Weights of a small transformer language model: 8 layers, no biases in attention or MLP.
MLP neurons of a small language model. Each row is named by its layer, matrix (gate and up: input weights) and neuron, and shows model dimensions 48-175. Each number is 500 + 40 x the weight over its row's rms, rounded and kept within 0 to 999. Numbers have three digits each. A neuron's up and down rows have the sign that makes its largest values positive.
After each neuron's rows, "fires on" lists the tokens most often at its 100 highest values on Wikipedia text that the model never trained on.

L4.gate1071:499456413470469469498474468496493511480487486466515440540481498537436526462508496499485484580508505516462447435439512507495526507464474420541621475582526411497501545511495538470500501551523421500441561443507479517482513518467491559542410475509508543497534418531506537510516528480579560492492514524477480487521533410506489550453496507559487530477475492492505568543501451503546523469615
L4.up1071:522517481516435564513548535470520505489546502446477518495573461463539497506475620496461474532464400538445499441491452532505502527520409430534482478517529440569470520475479524477455597523460459390517528479489525486482451535465479480515470533542491533472553482567505488493541499483471508501455493486462475481493516521529482453554448550468586521422481512515510485457540490468485451524575
fires on: ". ", ".", "\n\n", "g "

L4.gate1361:515548576449552447473516429476518474531567510460474502488492517548521459497429508458442527528503536445515513483470436496419569594484535484503518533483503455548499456541499510511458523469479508486425551493479522551523449489569534516466528499504519534481431548515505561562524468496557557492494494537543566489486482519483478453497519522510412499452532460505469465459462518498551558490445
L4.up1361:477430426519537499485481489507542507577507512496462476504434437479544531495519463489526479528469527552566513611579462509525541486546480451533472489503495623480498478425531467453479485509451554509484542516534479538531427458431491455503535492433489452528504515518542415496509509500465439473531448552409476559578560497477389534552511491535564471551556532519496545444590472479446504512487
fires on: "| ", "0 ", "1 ", ".", "; "

L4.gate1160:520529467457453456463490494481517491419573552487523527576561529453469513509551434494514461525476456510499529479435475508554484447499562515528459483501525459521507496467472497465484488447516564519428442466551501575469500514513527499530454520473539498509519569530535474523446485509513458494533492546513505506488528545485491522566564528549521493487592539465521467436448585479509519601460
L4.up1160:478418478499515459497508491424413451567552472540501475566438474498444566511437467480499529611491493492502424453565516542539481460426490512517526531399453496526472531519544470524524535468538381513547546553551524482516556489571457534542506467390552504509476528498455558473596419458461510553506508513557429510557461514505481437534517485532508443494439487579478505566467528495458478546518
fires on: "–", "| ", "(", ", "

L4.gate325:545503451489465490453458467496534560479466462411530454530462506505529520457439490475458468498512433468473499527472511490545524485546485426505518496497492512504456518546472463539535461535618523506458546515482532412559556488474500518522541482564510416476563457466541543538536452499481549480469483564446591531568492481427497528414484591510508472416497434470491452530460520534470445493548
L4.up325:451526500409510551473548560482455496500478539514466479490539509521506428461522489506515422525530458551497540406499565462562455450530453523519555486409456538565530523484490447506512501531455529534536531465457499491404552503484496447519508545486491519447462523586483447432450509447533514495463536548476474519506638541515456524483474536495458488429540454536519486572431459510433501482452
fires on: "."

L4.gate1733:525536512462555487471483514471484585481617521478537518478530532498461514505578523601509522554455466495442434501450483523451505476541579515495451478471562547446460542440529556517540520555497493465495483479523548519544554426547535446489508436469491534460484508463555550440478504493488548497425454519592503541483427545516523493508470553546424526530461459505536544547487493479442499443590
L4.up1733:481541522540499447397478543421482528514543457499479472482511586509499568421489464506528500510496492511480421511460502491446471433541561484516465444464563508510398452454492524528453539548476497519473496498456545506598510467545506485590485518451384561494453586509466477515497524515537507477430419570644509489546494492483528483519440517490462577551475452500516545490554537535524421462548
fires on: "==", "\n"

L4.gate676:458524394455551513531561415451511556484499489520511582532507480609474541581527431504487496474477481426481493530533547538469512577456535559526470516484467497435539472472511505482516457518477503566490450515487464509523574433479414527498550494491488440526518539423442501501566469540415525474596508526401503490489517571465445503524482540528530522442525529546493541465483542435522549455575
L4.up676:510513445450441555475516455500540499495444483562509609533515509566472471433531569512459444520495490504505492492559445527499512587476522494456550465503528489551491459444493553487499494604482422549493495541454438522478446451560435493500594455504503455522538516465497395503582458461412502477554526439526548521541526491495533521493577540424477546521455451519505542511502537438503470435523
fires on: "| ", "- "

L4.gate1229:494512480489525415524533572498411540537531504431514488484513491449544506485476453440492479497556497546499511515590449474527502521496489492462551497425544412538394573515489558506498548480535451438426476518512482575494551509518522489505525547530543566488468405481460437535554473479516474458465478474498509570538565490518589525462525524568467504540517541468513564538512538516438474497536
L4.up1229:444474501484445447471501501547406516481523492497511533507448511451428471543473485440525498600489458464493530452540543508516439550512486514506507462474505510504530536480495458474531495586541593380491502493521471523461495540497486407494486509554518534475456523477518506588525468480497500489541489522525527513508512492479485492524579475468484512439490504498456445466545497482451443564545
fires on: "\n", "| ", "N", "m"

L4.gate529:511509445500586486518493547510425472547460407513542476503472428472431545499556525431517566525542576484545521531508536493487515543438492497531550471463499506537442516569509504478479476482468499513467580537513520498482472445470570427473521509516534496464536499430460517541465550573471480502500462593500646508516490480473467457575508473494533488499495464537487491513387473512389485420488
L4.up529:449468483487520463497498463564506562427541419554577522609498470511397488440519425437477533495473540511569531550505526480458535545518512536542526433549437449459507506570458520456516503505470583512539528575491469503490497475507542476495547546488499462520465573534514514523430502486515598498504483499530485433535488457476576469553539476479485516464520538514583462490416533531475449396524
fires on: "| ", "/ ", "1", "==", "\n", "|"

L4.gate326:539449519484493414520533566538516402488473484500520608490498502545486464511448578467497522534493510507511504490448518553559528491501516516462438538526537406480494487524400554494539512600477499460531482464437541491529548542506447503480501480482545532521491460529474512522505485454459516469505516489553490459498527533487493440592519487452476510508523561493523419531516486491514558475546
L4.up326:544523499527473528445496520531457460483561543566550407579571459519410531477471441464555528501489448498481451520522508517477512511540508488465564495525442558478515537467515469492456516469504484577467509482484503465492476464508463500492515425506526480502492561520474544506518569564485487541501530487532460594509476548515461460534523601546449442605459504569535589464448466517479513486447
fires on: ", ", "to ", "called ", "and "

L4.gate402:560435495499515621483454516517533536509466490488463525505485509585543530533539491462468503483478469448491476502539478563467517537473454481487581494412546523467488497602432511446506523505512510500471537565439512477501567488541497526513468491486494441456475516489542511494455492532580444501556516493459504438604484453438455431511572441563412447566521497495565437558491426500517491502454
L4.up402:524526505527539436469532471513506548427485531529481544553469522530538511397496481556442510429454532534516459456482519456455560527525452483497536541539588483519496503562495594582476546476407551493463484534513538442493549484506468491515441446565455503526476492473505482488499461497460510467582458462440514471487381551456522517538481472546523534486561480481499411492533465536515516526522
fires on: "-", "–", "U", "ant", "Dr", "T"

L4.gate1937:524486562555500572398406538509488441470536439550475547454534471486502559505507416471504458522529479519483518501528515552556542537565460500527512471504531530488495483472449485536501494469459423468463467498464569512519509507427428555510489507399541438585515498472562595531527452504493513476522517557510467531530502520477453503540488578529455483527521558540477545564449425485473518452552
L4.up1937:471532450496406494513492445470485486493491406570519531435457519502451522477498561431579525457578421417486492478598531514500551492495462495520491568496424447435464539518493511522503426523495484442450560520556489488453416509435511517531459529485515378529533489495494483490544500529514512405581553508442487599462502545451506496458451464507486481531523499547501489458466561503491517434557
fires on: "| ", "(", "- ", ".", "Rob", "West "

L4.gate271:470555521451544473527503480497481541440534445447491486498546478469439511412445483519485586522501577466498535542539448527511522500466564535515514488466491535472511543499509426482520507433524538480462502473470529417517437452442514531473488471531492568454476500412497506510424525480432454497474516524548464537488529533481461523482507528501529375553495473495504626539461505533534532623452
L4.up271:484575546527479512534481437500525482553482522475529476451458517506500498469486501569441496533509563497563465453491533491509551573583492472493421531469513441500489536506543496502446528502458448529491424547523431471491460480404552519499396529496534502481503573530499495512572463543522485420585533512485466504530418486524540501454547501505455549534480519618561473492533498438460492436444
fires on: "| ", "; "

L4.gate1095:424512556499504458412455506490516474482536427520514425552486506524406485469517462481442557515566555504468497499505524511556478438520506506423468531436487469501552494559480473490582447492480516493476498506467485563534550559526470513497520472548434523510474481498537496477499517472555476522553422544530508482480502466520545433544475564522533557456492478517550513531492430467521510518455
L4.up1095:490476496490496519478513420506485468467512467436511479520503462569573481468526502455448474521504573533477453547464491481499543535439380465472526516460520512523556477535486462437476550494492579592512434505530447511517497545501429486417541440500506514568428518468541477533490485518565558453573461442531473517536516509524522489547528458541547411502444473506569514537488475462491492494456
fires on: "\n", "age ", "Ori"

L4.gate232:483435539482474530427452517462532595448540546491459540427493519508529481576555496509464523510470496527487507566512530559541529412531493483573513483489536535514496531455520488456496449475540500475511488505542545497532484567514483468532469493491526474482520529462539471471523460510564486518510479542499484440469541525508609484462461474580521503582559463445468432490505468501451499481457
L4.up232:508588517523463499464489532565487588499563509565530453556493571522564555452527504485536509485512544567455410412455396448571457544556473503472557537532475489464491461467531487482427516528509543500385553491472457471541492600500495513602501480467531503428476524504523502446486467538449543503518459444489503518564403462511490498509465497520528520415551554415534486497481542478533520479454
fires on: ", ", ") ", ":", "Time "

L4.gate992:513502474489447449513516450432508495481590524483461510490515438509500453559448469457589507497524465418526560510574478498470457498565560457506462492535598501521556552518467523400520498431498500498518535490455522459430521548509466461430606501494571539475524579466446444521522599510457474489469552484488505535455547510553496513442523480550439463499533523548475565463405426480487536539512
L4.up992:516482458467451426553550563456506543420487465482492462478493431539529513499496458415486524508477562592448525468478458475547563497474501489496502492481532554418446529498466524487491465462455525547537450542491510504545509490442474486443433511510490447457552457459510526520432514536494540484528515505519474559478545497495595410456539517488516551542425586505522510523561463542506409531546
fires on: "| ", ".", "by", "s", "2 "

L4.gate879:575493508512387523479449513564536498453556452499482506543578447521514562520437546499473412507471455467556472490545518496648571473506477499479507476538509517471493506493477568519533441505481480439468463507479453527567558503497451542567459478545515441505518574463575502500511461482569494517457531468466533410404520473543441549504481469504480442509533485436516549511455531450573589494564
L4.up879:448479532484429511446582556550430519460560530488508525549531495498508511449446491469520499551441496461539490512466393537486459470456478502496479513503559480496477467445504485473482497509483508495494484574543433515477477537461547499488501506578505540492480430440505579496481525575424456521553540460454514412478510487521558511485496502529473442490489512501530474500532447429422454430550
fires on: "===", "-", ")===", "===="

L4.gate1060:543509495393480556489508505493511506475523418475519523543456464582495416548547502520547531515487486539527566433452476510449537506446520582472499455488496477545548511554539549489497532465547537533513493495527539519489529542535516563466508486453491549457466509560458435543509453474514493466496509515556557579496470551494452525473552414516469480512489452511525465522384518513559544496418
L4.up1060:556490488543490500530503409474561543496459498473522585531505517493512488584472449494480464511551436471444525533511476468475484490487465413438495483457510524514504475417455521457531493475491499520526492519448526449523569437488504494532486448509534488492478500505487415443490558519459518491561470447504457549470493470481561563482469509550478539435519499569432502519440539491524447488444
fires on: "\n\n", "\n", "| ", "; "

L4.gate1956:512466503504511414473503407492459562502514483510475436447463496509509478546483548469510488493521512444448523533498490458517476520497495532521484501510510513482463482554488499501512484430446498521505516505488470481459505475446481496557543514468505467516530522571578502486509482419547559453481502472465507471481508584595491449468517548500478544445442491483558514496475435515500465473456
L4.up1956:455474561564531468524519486527403509454547552522492500526437486489432454511523559490502484522487502476533459497508471462522473545469500538449465477514520480507508503420528484499466488533512508449496500590525509531498488492478539534484525490435513491557497546530488519543496522559493439549469574478466514473478420491512567465441492456476463552518489533552546429393489582533471574437550
fires on: "===", "==", "| ", "===="

L4.gate760:532416494484487484436555524483508504536511495516571572471549520510514428473464538463409482453455416453527509458500520467554490475421500428510470497489519425485464558480472492565524562506457419508488523568560493514532529507589500445530490465425435504487468559564527517523472463564465500502507577549536506576423472546434477495529480544418567481521546504541574499477485474481658482500492
L4.up760:404442504496479512458484499471519525485450431519555624466468497566463572452449497519532529535468384484564554500530529486525520466527459511485448470501494515459492453519482470483491485512541470516533530480515542538535565506555524493443495443465411424511503552539526497485486524523539486479452506473421571498448481501545461491521475502418450481483511467473445482557539433520502473488530
fires on: "'", "video ", "said "

L4.gate110:476542502478507507494468526559551537463544511528476470496553479531508461531538474512499456506508509487473572428467504517569551520543538552501534472573530499527484498508497450457557444451528522443529470479488447463537493496497505473524436494502561567579486497494531493502461455498478532426472463490488466528437484506510553581498513501478499429548608487512494570538456497492527448454492
L4.up110:462506566510518515403470524528567525455485503444403531454508520530461481506495466527480484510486534565448579469463473494498595498425484464532508481505523515458502506504571496454535502456529444447526547471545508521495471529533464572561457506460495502516455555547492389459468488501517580487474562553525547483534525475463512487515523432459524470551576569494485509480535560522479520494492
fires on: ", ", "in ", "to ", "longer ", "C"

L4.gate1904:507492558543521521516501504437463539525498435502542525507539509527417473550533504454551556548457489502398508546576476489440483470603448522434564490465552557465484475547471497460500460492453525514441525515502514492517488555499528540503583528477534497477509514484507551501537539504537462507470480536469451487549443533500506517497568459507452501483477565463519497500482519497474460461559
L4.up1904:416502441483495517521594491452464538507450433459567522536450519441491553494572561583448537543465489543498546515486507447541544526507509412501542493506485483494516496514510474502446416515458518462435533509558481488552462471461520527504433475428492444478514454575514585485559466497503497510519458436485455508481398547476496558496484474439525532492472508466556473475484447477490460440532
fires on: "(", "\n", "\n\n", "- "

L4.gate867:514511497565491521457518469449497529537494478493465533495468507495484525533542503467459518487569543528521503509458520467491431546421516512522495543457573518439509491448481395534410508463463560495473559442373526572453535542421516570483527531473526487496544478537460466517479591559452491432508525502508496514508423454505551512494576567507580547473475618505477514491469481495442490541474
L4.up867:559508501489478581473480539473516495480540473505541506509515513516422522505514516535499511487550541541486477522420525489507435473468481563504516510509548473454574515535509496546510573457509560483462473478484470515527514495507554481545530507473459496509500500532467481537545562455463462456533455523460536564485446449431522474463544527500528415500512557484541495447469449496541407491430
fires on: "and ", "| ", "including "

L4.gate1205:510477508534526501433469552446465594536561518491565521532454455543434494520533426467529497458623529366508528474483465524453445445548538531512421497459562522523419514510524439497557575520540431496483574508580559547528543527546474535536480560488495496538512535471460506518512551507432537496508569565443489571455627514516541485480484562509544502556508500490532455470436527519456498463557
L4.up1205:476400519494525505492520546501564586478489535530457570525527484418478521546506551475585493508532556559509429493466522459422403464548514468494459482567550570478488466419505592576458496484504469488599520527498530510504520440498518565495504471484468567514512480502494521484520524533454478478483461440481431529473491557471560499503565592535432466550503546459523498495493546461468536431523
fires on: ".", "| "

L4.gate1233:545486459478456439523429541497466512463502462532541464467482482542520447493447455536555435484483414446494467493468499430431526524493568517521505407562542531522487463587543537552544532425484399464496528552555511428466510546486495510487465473503551516428492536502539496520560504558509568524508492439543516486494503498514453523502529403522538468505504548526499568464528436456477470497472
L4.up1233:492505536436473545539621544570493526563482472503457549470497560570396461521510388462534466574429486508464519484433493460511533493514539455477426405501493486458564563490604468484546476523524510512483527527437515519427485564517483490450457499428562517488482551482538481504501466491482495499501428479530515566533466541499475508473550498469499467508521463441520533450499496522522547466535
fires on: ", ", "and ", "/", "; "

L4.gate30:522574456441504553422517519534479433490592520490470511535579493473452517499396499524479467516427525529474469462488509538447501488530426506520505485554486478537548510493505508438513562486453516483541523519575445509480510544476483520486543567488585507494556444459558528490488514510473481519438497481469454546461493455466559456570596575453509454577456470480525545489526502524562604422559
L4.up30:509411461544435458523437482521514466489590528503459608436491532530480511502490496509521518551487522487475517547496543509487473482516597509512517537429530505494489447517465523441542526523497423495494465470450517496538478475482586552561472480543486552472511567484476484566470527453488479541518464437483470500462486570500533595501514498593550481486452440500522492489497473439506541435499
fires on: "'", "(", ".", ". ", "of ", "un"

L4.gate237:541574446522483571487512546528572500523552507501551452460514499499443543506481518536542500497484477508473500470437556461471508501496550412502553449470436531424536452561418484465459573468512465414500524470476452522439512486480516523450498484458537548525490558503577567481546499514451531537453550538472562566467492557418521481549452529513461443581548469521471478524579476493555545452529
L4.up237:545472432500505574533541466468489459515491597490501472429484507449412531530400512449511520540448453477410451520445494514507479530476555496513487538529489514434505515508512505489416490508466470474469490438503504532400489466512554500499513508445555481481551565478521569481468536591425551506458547512510541530549543482504557415508517507601448541562554526460520495549510468573522452539526
fires on: ". ", "\n", "has ", "'", "s", "z"

L4.gate1169:590494496495499574526543500547443487585504526481487585548503450489531476430560550569567453473475495440445519468576486473586433540445499507491514466540518550496546490481462467533515485447502456466511496481426541517443492476409506453615510454469579521562479586606543542479480478450497488519485464516401484494490515546547501588523500449505486456592540606494546613480513522530428514515484
L4.up1169:521514519521607536490551546559460536527501561523496542519503576540511511583525505569518409585548488492471528538482487491551438448495546448409497554546565580469543494471517514570559533475471452448484469498508516507523480528537486520452562537518501494498523543524533443443425450531498449502525549446522509514500515474481493514542483473556544518512452499565525458491494539527458445503486
fires on: ", ", "a ", "to ", "an "

L4.gate631:510553513526484504473502469404524478526449564511528484490530529516546543545561477438501565528555434466472478517491517505542516451544611494470526516550551462475569511536523541470511472499508463485508489530481516508448472511541467481507475498441547485499505482459452527541525519460518472548483533527488579577411453505473504535503542436464503424537608474506501481597508478541433513569528
L4.up631:447519525468431484487442543470477518516507489532463525468550592543536491590518514453563495477485565513516522571480459461506555431564552525515517527478512454483528451495582441457541481530577439471466497510469559485418423535528588506509547490481500454441472477508461490493505499542508479468497457472529524486473489452509543459559570482447535471507538470442534532519539510500583472440536
fires on: "and ", "this ", ", ", ") ", "), ", "d"

L4.gate370:491543572467531436481473505528484528504487499467523492547515515494468496498479463441520535446509508433464561516426457523478492430499503542513545529467440429489526562498475452538428570519464495512506441476426487540556536550507470545549507493506479467521439456504532474497570448470495482518441539483505515504513532487532504536537492505562527488502535503468577421485533541461465510497450
L4.up370:473510500431581492505444535522498495465550436503536511527423531423502530530516477426433489574501516490429518458540531530472513470569485567530469477435550539498552489513469475512472465528437511527468410414497480470505466502528545520461514448464539505564490547486537485558539469489547415487480547543515528499488471539511515509562506518475589569477522441506498510475518480437490498490428
fires on: "\n", "==", "- "

L4.gate1338:545520532514489473511520467518523402508498504563543623555486545457535487588522512562457548530485467480482529427472432486511586459501552513495499511468486546538495486524439472492486445454444444476431492502408444522535536539524460584471491524469434449470499523577542468515494470514547444515413558524519461466525540506485455496410443513520510422514588526486540513438424578478441458524499
L4.up1338:511450481501551547511488484545531495458580477501470502523534485480470565500507476490533428581421560534467527494463519447526439542529508551493520454514456460527482465463477559539468519499550493467506499447494473536533554457487453514528519460520448483483464520520536421454478400575503493527480488423574455460506512564528543560515488502461493463551457459492518480470493520457462467533546
fires on: "\n", "-", "jud"

L4.gate825:455497450502483570499519567492472460514458469505475440556570544485619525474485513560516524426489514542473517535573481482453565542503461522548537475481464489527510480512439567500442482496506498497518518488491572507509501487529444475478449549449445556556522560457548488493528503477515520540534463472502583479458481479526447533526500539506543483511507497486460510559488548580510468432452
L4.up825:478437534498533458449510466516548513490531528527510523486482457438522436526498502552552515452490404497490465450447438471516504514547456440534434496533464519472520523494495531558498544523489464512580520502437474474546453511507484469431508472445514496462511508555488478481496483451503446531530488487472534548501348513497501473548519513433416452502434550563515564478478458495517516411545
fires on: "of ", "for ", "within ", ","

L4.gate746:503525442516600513533452499464507501489518564513500522553534453496474529558497526523486547510538566502518480434482470524478600503551504566538536546571499480469505533468421474494486461470460412549473428504464544514499539432497571511545530488442496507472489515447499500497466529567454483486495539505531463580475503529546546485534521483524484476492490524523499485497432489508529527487525
L4.up746:537508494444478554436444501483493523519478473508513527493511507456486536555458489517525488576569527479486523435491561512503528461512537519472523461479583474469526483472407505461468472569454498441479515487414548542511522490539496519539487508514476490516458503518530487504443431575457525459547540467535572514457466542539485563443592519523525482482501497515435554443537513432510515480475
fires on: "\n", "==", ". "

L4.gate1974:523467466462428507466505454483524543550491421466481582494493502494519507587538529441436518535449444487480424511518476574484498484528475505619457560503471442497509480464532519496527574553423537449525462446419614587608590528509513490450537468512493509471495505500539476506519512478475534481513489517476514485441558426556476535543353511513541457491518535431443497470530499527461484513520
L4.up1974:434510539502498528500581456545412480541444503545582506500477538506487511447529488487496612474452483474525483484525514515486552494554456555497447509463492523457577534457511557584458566531494491452446501476483520533531529478497483484531544475500570468451470474479474551547534530486435452517500454556496530486556527461527475428604519549506538443468502504488497464477503514620433487578447
fires on: "\n"

L4.gate1918:486523483501540494507496512533539576519429476494448562480512455513467454500475461497514527478544482458537531492443412515441503457472608479480468439540424451583524495575471490500484503614557565491433500517532502555496499473480536545451549440530554530543496565510457535454482480475525529492562473480587489454449525471438492531480509452505476534482508447515537472456501541482478488521519
L4.up1918:480496482586552452502527486479471513402530498383403496485543538492509493494468475496545538511435449542442453535493501477449518471548475548439488514555483415483440462551574475461491468562485517558575503555457541515503518511521497538405457517485488546520453490416524527539414523507532439496479513483493504497442566455468426520512500495487516442485520544537594537424526515455530476411501
fires on: "- ", "| ", "(", ": ", ".", "\n"

L4.gate1436:545431478472511502495479477546521498484547513526507551518446453432474519519541515443489504512466452521430488500449507509508515530465489473461506578524552428497579488533492484477495516501508500515453484571539472478483535428484491447485430443427536508492474502520511540452510547523535489538455527519503537482527478468531443480385480547551508562477546567496450462562457494595465507475600
L4.up1436:500515431557546505515495532489476475544464551514503493432511524537479486434558405513500514570522526525429478520465517522502456564484469545448426459508573499461476462520528541520507483562542463506540485491507550481456485463513531502559460529543469522436438475532517534491518463533454476508474471481470526488460537517552477415505483485461505463499447500535569549594526475517543441518533
fires on: "the ", "|", "is", "e", "s"

L4.gate888:463537540496561558484516502517485472543512556492505432495473490514536510458519499481569452566496535441492571540479512600467493454511538526521556461470502523462480499537513485456497428579479481466546567505487479536485504564491532515535441499497555510524460532480583430491581496549519518476562488579473557547435454483509475469440477545519524448538576492447454562471487515543473533528514
L4.up888:551556495485498509486515524533524467523539383494574536440462496557532479540498474531532450526543574564476502498446526510454494550471519553511457442477486545494492464438432484493416456521460438468469568406418490406492491472534412452498461471508509481547493482506507524513508515460501466557475493525539495493465523593491446504435451588536514501493550514585532512517497468409518483494566
fires on: "==", "\n", "\n\n"

L4.gate859:537421440472435494480518492524526592537494446454531540500523490530542543524495487522525455574458389463520461492443417525563512511492475536578518470466467564490509488517540520450441537525579547488541477537459488585548521592506470469461432491548496464508528528425481478481489484482559505486480428490536471465566470543522451502509469521539518499570461423509527386508440548449493451542469
L4.up859:414502461524552518527488504532434517477533487539574539572546555493477479447502519563540489521522469544476474515408527449406471463503512431473500526500527481450503442491498499568492544545475445503562561551517485508471554512508583469572561535503435523418547505457476554520545506510466502543566446538476546448526536511595490476510404528553467452518491495493478451613490486516486440486510
fires on: ", ", "–", "to ", "| ", "Cup "

L4.gate109:486531517539529488504462450435518492463494462507477476497507584455507568534510522546496538568465531501472488501451420517437472480507521502519406518528498494535557536529546513470451611494527464532483575493576494438501491502532465502499494490501511444435475420521475462547513496517479472492547469455475529499471530496507492578552503460492479585504496482505459493565460435491506474438515
L4.up109:539397513499469508463481503502415480436456502490488421518451488432523529544531483512529547479414505477543506472527499479446462533463458525517482467536534503567440510491455468493469478512540484467439486474465525490524513464520536424474459465558472438500436433541473478492529524491488405529453411492485482443440493521525465532500503517535506495494540523554493442531500451453471511490530
fires on: "(", "loan", "| ", "from ", ": "

L4.gate1163:392543479485463518542426467552473502572464405480535434430473471556525544542519454474490508433493537479478534499478455520477451457466451522534530551460435530471489480481412503548549526503562527511511432504589484526547490573493583546415502490483459475430503500480479515544535528531583511527609439497562527570549545544462480534494464470524523559569507518457483456454508449603499498568507
L4.up1163:479511492523555500545549488519515551535558436484555479531512483474434481495465480467513501452422563497544485554597521482539491561495461511560493481470491511464528470464519488481465513538472471567572564429472439583474498564567512514486571462519438502491460568474494465538511410535397523469558532553545492512547588544532492499515571456450557487549464425535520499479466551449572496479464
fires on: "\n", "| ", "of ", "World "

L4.gate680:601518430444544487530528466470507495529480493514517478504510496465519519535498509516490456381458429513477461571503515514509518455514578505570523529465502484510410490557490505521503470467504477507393510508551488494518538452510484483462514472468532486460478459567468523467539562549479527473489553485483475512428472502471500490452498490446500530529521496464411516467425490458437506451515
L4.up680:560448443515475472476473511459487490507424499458483493417562505490499481474454553478493504538499410488444460519438507499577511471457516544503531503527548459541508498522506507500444505495465465512527505537500594567521522535600454454467513503498503541517489505589564468470544541541505498518448510514548515517478551550474457508494506461475470572493469476481505444527483474460480468489577
fires on: "; ", "said ", "that ", ": ", ", ", "because "

L4.gate1395:524471503471429481504581524517467578495562558560478526515541491572522545506475471403534493546530510517489492513451460531442432467534423505504577539517450468505532459432509518527539462479488493513590464537484437478505545491491484499476477521549491509453526391502510494466481467561453494552423539509572494473485529490529524456501442408505516533539540456488545463523465460467426562385506
L4.up1395:536451595464464537489513563503522577478588469518469539499443488494527530466525523521518529524414531534491489513587483516592481493531493500525499532495541504475480437525442614543605469470550448434505506490535470556511548572459521479498468486522501453459499505434510479458554488462479485480443510501512540441501468484555594449510466535522485442466495453548476502504604514489486440508554
fires on: "'", ".", "\n", "tory "

L4.gate338:487396440515487514475499494456546517523529505421471515479442544516460589476539539496508563489478494489508491516506443492539510513562484551529479519485471454418487489513493349552500521465489436564489515490474561487558543447473497475465453509543514459494459561430440487427466594553473504575493458486430485528481529495499392541508518556516484518438506511451478438555457523468479517551520
L4.up338:445556581401503493557564409529529537543533432515498486473493551409523536458541462541501405485501522469529586452510505488521556535452479528472574470560434485461580474522470555527537502438533489561442498483527441486498476478481551548509513477421500521509502500519556465459568508495523506417520516513540533468481492477509513513523473442549523475519525505558544497452506522430497506513398
fires on: "\n", "\n  ", "| "

L4.gate257:504503497478524544502510518468560493477458473550545562542471472488464488459479500477473500457519536502470538497440599609533514503500513540492494539446505497502536552597513507491478400512526468380475565568507516438540472504509519457547494443452501570466468508415489428517455482546472497461517515542436517553492475465496518460552565442543516474459500486467507518427470480450459527470490
L4.up257:432459471444571538520541489530535523471524446508566567503503534537547523452581457560510449444505499483543543507485501540476516572522508539455524521500498556508502523625586573471398429567439476512513521526488587506445486515536489429510568429528575500492477480450536544559491530533460446449527457443416500545519467466523441526508540571551487510492439567504538532462478518483505466538510
fires on: ", ", "| ", "\n\n", "\n"

L4.gate667:555502446575517557494447492462533444528476473539490508516607489500579420475517480526512483462589451479583581493520509528516558563500480488539521479442454499499556493522494485566504596429437516542362546512517524471517587514495513575519512564515436478580483531536463542503460499500515550463491471535535447558543531525546510558503414477497470464459600431463566532513471514505494501557484
L4.up667:530501502497526495467580500492519485489429502517524477500483467472512480575576460584471445507531489497534527502552484544531470448483429506495508526531430526465540487485537429584445446530474459469532564515507508464466573496452488481421557533494578453517467559541455508558460468497505467506473407497551480466485486478512477496510486564570481487486464528589504479509523582517473510422477
fires on: "| ", "(", "x ", "+"

L4.gate721:496515536498568471489453531477521492473482473478478569442558447526424459425504546491576486489533494482540493510407576470542465479536482514568531453511492539420485565583438442511486454453603422508480505516505512475519599481448471460467483529517537397513502495580530466555550519509461535479478427508510429467474452503469458567537453486581485499427547445539524582503508485456474543489521
L4.up721:491560507554393499505593537516556500510556473446530576566536481586496516553478525507527516514435496482529461497515486481444485518475501475510560516499457425467515465419443510462439538507527561539449505512481542448502521551508476499504490530474600540542562428490511497517471564548470514518439523540529450527504425475523539558521463513508474463528481491559466523491464514493513471509524
fires on: ", ", "– ", "and ", "(", "- ", "—"